{
  "hidden_size": 192,
  "norm_place": "pre",
  "bias": "none",
  "decay_fraction": 0.326,
  "decay_shape": "linear",
  "max_seq_len": 512,
  "dataset": "wikipedia_en"
}
MLP neurons of a small language model. Each row is named by its layer, matrix (down: output weights) and neuron, and shows model dimensions 48-175. Each number is 200 + 30 x the weight over its row's rms, rounded and kept within 0 to 999. A neuron's up and down rows have the sign that makes its largest values positive.
After each neuron's rows, "raises" lists the tokens whose logits its output raises most directly, leaving later layers aside.

L5.down232,194,224,212,225,203,248,170,171,189,218,221,198,184,258,219,229,236,208,244,210,158,203,180,226,201,197,170,244,180,159,191,179,202,166,119,180,183,195,170,213,203,233,174,162,137,203,247,187,207,186,190,183,200,183,204,163,170,222,145,218,220,199,221,205,223,156,198,184,254,208,258,198,245,166,226,202,218,137,186,247,200,175,167,238,190,172,247,195,190,205,258,223,228,236,224,215,151,185,204,183,220,230,199,177,176,175,159,206,223,165,219,178,167,190,169,214,249,199,156,192,191,237,197,186,187,245,240,179
raises: "int", "ith", "its", "iro", "ira"

L5.down21,189,229,224,226,169,191,219,218,226,181,167,173,211,221,189,195,175,179,204,136,175,200,177,198,160,191,198,221,166,165,203,170,186,215,153,162,185,219,259,204,199,179,210,173,224,185,234,211,214,208,185,184,181,182,187,211,181,209,189,174,221,199,185,164,287,208,217,183,191,231,300,188,216,226,182,157,250,180,195,256,185,169,133,172,188,138,185,213,207,213,259,209,168,189,245,255,206,174,201,207,263,239,275,193,210,215,166,229,186,205,173,225,264,196,211,196,203,207,196,190,193,179,227,170,208,204,209,185
raises: "ch", "chin", "ches", "ni", "ally"

L9.down91,230,189,205,187,232,137,199,195,224,151,228,166,213,172,213,185,208,206,252,229,219,218,202,219,211,180,197,182,167,142,184,180,243,199,152,146,190,218,200,182,200,195,133,179,215,178,227,221,222,212,139,233,249,208,221,236,182,210,252,190,191,237,161,175,158,210,253,205,197,252,270,152,136,201,206,201,189,192,223,228,234,175,247,212,253,214,173,181,196,195,205,263,191,207,220,157,193,208,165,114,183,227,199,200,222,154,155,176,229,146,236,230,191,185,187,225,193,181,254,184,222,196,173,175,209,205,210,202
raises: "els", "ama", "ar", "elin", "ek"

L7.down55,205,200,216,210,162,220,224,167,194,210,174,199,222,236,171,177,198,168,216,176,179,161,147,207,170,201,188,147,230,225,167,222,188,253,240,207,216,187,210,223,252,182,206,199,221,195,244,205,177,204,175,218,206,213,169,165,170,183,257,180,235,172,199,234,186,189,173,186,109,187,121,223,163,236,264,224,197,219,224,233,208,256,167,176,189,220,176,173,189,151,258,210,236,185,198,190,206,207,177,222,234,211,117,164,182,162,232,167,206,214,157,227,184,261,161,202,201,240,226,231,181,229,247,225,214,171,196,276
raises: " providing", " making", " serving", " creating", " becoming"

L7.down53,184,157,190,191,233,183,190,192,196,206,194,185,164,198,186,183,241,175,236,207,222,176,197,240,161,204,167,202,219,201,207,222,218,194,293,222,230,212,138,256,237,218,157,182,196,230,190,179,203,206,161,201,214,165,145,194,206,204,164,166,195,211,217,234,231,157,187,219,74,197,283,168,246,196,293,168,174,180,240,187,208,179,184,204,210,230,190,169,271,239,203,177,159,253,198,239,118,210,209,231,195,211,231,173,187,159,184,199,217,237,181,166,237,170,242,192,204,173,161,215,227,182,208,159,209,193,200,168
raises: " its", " the", " their", " a", " an"

L5.down55,246,193,197,192,190,140,193,237,182,121,248,176,188,184,194,183,194,220,232,239,175,184,207,187,190,205,200,221,196,216,184,196,201,255,155,159,190,177,187,195,164,181,189,245,180,243,203,229,191,263,203,203,180,125,222,209,239,180,176,210,166,195,203,207,173,192,181,258,216,213,283,207,208,183,138,177,157,217,209,150,238,195,212,195,214,174,182,208,199,180,172,210,226,181,191,218,178,224,209,180,157,196,192,144,172,190,180,202,202,206,210,216,244,194,213,229,152,176,165,192,193,180,213,206,209,215,186,177
raises: "ible", "e", "ian", "iate", "s"

L5.down147,186,198,216,198,176,121,176,202,216,165,155,211,218,211,212,161,244,185,226,209,189,197,238,210,201,285,190,212,284,170,194,189,189,279,220,212,207,213,173,183,174,137,215,223,222,188,159,169,203,188,174,210,185,199,179,268,193,214,213,193,190,222,219,198,151,211,182,238,202,168,294,191,166,148,169,217,253,243,185,187,189,246,221,168,180,201,205,144,198,196,160,153,207,137,229,186,237,247,190,192,272,203,191,241,183,190,199,198,193,182,218,199,142,189,214,145,176,166,169,253,226,199,205,194,174,182,202,256
raises: " with", "ora", "alog", " between", "ator"

L7.down45,187,179,221,165,223,204,209,193,195,144,157,199,173,200,176,173,262,153,193,206,162,187,226,196,204,207,238,180,150,181,179,191,216,177,260,195,145,197,235,214,244,179,198,185,207,210,208,136,205,169,222,220,180,203,181,213,163,167,254,169,184,172,190,193,224,174,144,185,200,248,306,223,188,174,189,203,200,184,169,153,194,158,214,221,224,169,207,200,217,197,226,224,140,185,140,201,247,158,220,207,202,190,133,208,218,209,212,199,180,240,179,183,199,254,191,226,164,202,221,188,233,178,191,180,185,238,191,267
raises: "\n", "\n\n", "ury", "nia", "writer"

L7.down80,191,236,184,176,194,156,212,194,217,211,206,179,201,257,241,190,122,217,250,195,205,208,194,287,217,196,148,171,225,211,184,241,165,194,276,161,225,181,203,224,248,212,231,153,172,141,215,163,146,178,222,214,177,191,177,245,202,202,141,206,168,167,193,206,195,233,189,151,251,208,173,173,200,169,169,180,229,182,231,198,171,278,183,170,250,198,205,208,189,193,160,210,232,232,218,219,183,195,213,223,156,235,161,191,164,175,175,233,199,214,269,176,123,205,265,197,174,229,176,252,178,170,224,252,171,197,185,209
raises: "ct", "ts", "tt", "ston", "per"